MLP neurons of a small language model. Each row is named by its layer, matrix (gate and up: input weights) and neuron, and shows model dimensions 304-399. Each number is 50 + 10 x the weight over its row's rms, rounded and kept within 0 to 99. A neuron's up and down rows have the sign that makes its largest values positive.
Before each neuron's rows is what it responds to, as a language model described it from the Wikipedia text at the highest values.

Word and year completions
L3.gate1160:71 55 55 51 68 47 75 47 50 52 60 50 54 48 40 70 63 49 61 63 44 57 62 41 55 43 44 53 55 43 66 58 64 58 63 57 50 45 50 39 45 66 35 59 55 37 59 75 50 45 40 46 63 52 52 41 53 49 38 48 72 80 60 35 59 45 48 56 50 58 41 66 51 53 54 60 38 34 48 33 50 46 33 53 51 50 40 44 56 44 56 68 64 52 61 53
L3.up1160:46 45 59 33 49 44 64 56 47 61 46 62 38 49 46 62 49 37 66 31 37 51 47 42 54 48 46 51 49 30 59 51 45 43 58 46 55 55 70 48 57 50 39 41 56 53 63 54 62 49 44 28 55 51 64 54 47 30 35 56 64 39 45 55 43 38 40 61 37 45 57 69 43 34 49 59 52 46 43 41 57 47 55 57 40 65 63 55 69 60 65 52 54 58 49 51

Sports records, date years
L2.gate1021:40 26 54 55 59 56 41 46 52 53 48 39 57 63 39 48 32 37 51 62 56 44 55 21 46 57 36 48 52 48 55 36 27 65 34 52 33 49 44 42 39 25 52 53 56 39 45 44 47 56 41 40 42 51 42 51 71 60 44 52 78 45 49 40 49 39 44 64 43 55 59 60 54 26 61 55 59 27 44 60 59 57 35 42 64 37 50 48 58 50 43 48 48 51 46 50
L2.up1021:58 30 47 55 52 50 47 48 52 54 64 63 55 61 51 44 38 44 48 56 62 36 60 50 66 48 58 66 42 48 46 39 40 41 36 44 45 33 51 34 45 48 50 49 38 58 50 70 48 52 53 53 58 49 62 44 65 48 70 30 57 54 47 46 50 47 48 44 48 50 60 48 74 42 37 55 56 39 43 58 64 53 53 40 42 36 56 60 57 29 53 45 67 59 60 49

Year position in dates
L4.gate142:53 51 43 55 45 66 49 61 50 61 35 46 39 50 45 48 38 48 51 49 47 42 56 49 43 42 64 55 49 34 59 64 41 46 43 47 49 50 48 41 34 43 59 58 54 45 51 49 44 42 47 31 49 50 52 53 52 57 67 45 48 64 37 61 46 43 51 42 54 34 50 67 65 60 36 57 42 53 61 58 60 69 57 59 49 59 59 45 43 47 33 55 37 38 43 58
L4.up142:76 53 55 50 58 44 44 41 49 53 48 59 50 64 43 50 41 53 56 33 48 52 53 45 66 35 52 62 53 57 62 41 36 47 36 38 48 33 29 68 34 46 52 57 53 59 50 54 46 51 45 62 39 51 60 16 53 55 49 44 63 64 48 57 30 40 34 29 35 43 74 64 53 45 40 51 42 50 65 46 43 58 39 54 64 39 57 30 63 31 43 42 56 49 70 49

Clause boundary after long phrase
L3.gate485:54 50 53 49 39 49 51 42 63 57 56 64 39 61 49 62 59 35 49 54 57 40 43 43 46 46 55 53 61 53 43 54 47 36 59 41 52 32 49 39 56 63 49 45 54 45 60 49 48 50 25 36 45 66 44 43 41 68 51 51 55 42 44 51 69 46 54 51 55 47 35 48 45 53 65 65 52 54 52 32 36 68 35 60 47 43 64 61 61 57 46 64 56 58 51 56
L3.up485:40 50 46 71 50 48 58 44 41 56 51 58 44 41 58 39 60 54 53 42 41 53 43 49 59 61 65 50 30 56 46 57 40 25 59 52 43 53 70 52 48 68 38 47 35 53 48 49 62 55 17 42 37 56 50 48 44 36 58 39 42 68 32 50 56 26 61 36 48 68 62 45 75 44 25 42 46 39 50 49 49 59 46 60 43 61 65 44 40 44 56 46 40 53 63 70

Clause and segment boundaries
L4.gate377:53 60 49 53 53 53 62 51 55 48 54 56 62 65 49 51 27 39 58 41 55 46 39 51 46 73 62 53 52 52 50 56 52 58 46 33 41 54 40 40 62 56 59 58 55 50 55 62 46 46 40 40 40 44 42 33 36 39 47 55 57 31 36 31 26 31 47 47 49 79 34 39 57 53 50 52 37 47 46 53 38 63 38 54 45 41 45 67 55 53 58 63 35 70 53 51
L4.up377:50 39 61 60 55 54 66 51 40 34 48 45 44 80 60 49 66 52 47 55 60 60 45 42 41 56 64 46 54 57 70 58 67 52 49 54 53 54 52 41 46 49 50 41 46 56 66 53 45 40 45 34 35 44 36 53 47 49 45 50 47 46 50 41 55 52 64 53 50 58 41 47 48 64 51 68 34 52 40 48 49 83 38 56 44 53 48 38 47 39 54 61 49 51 32 39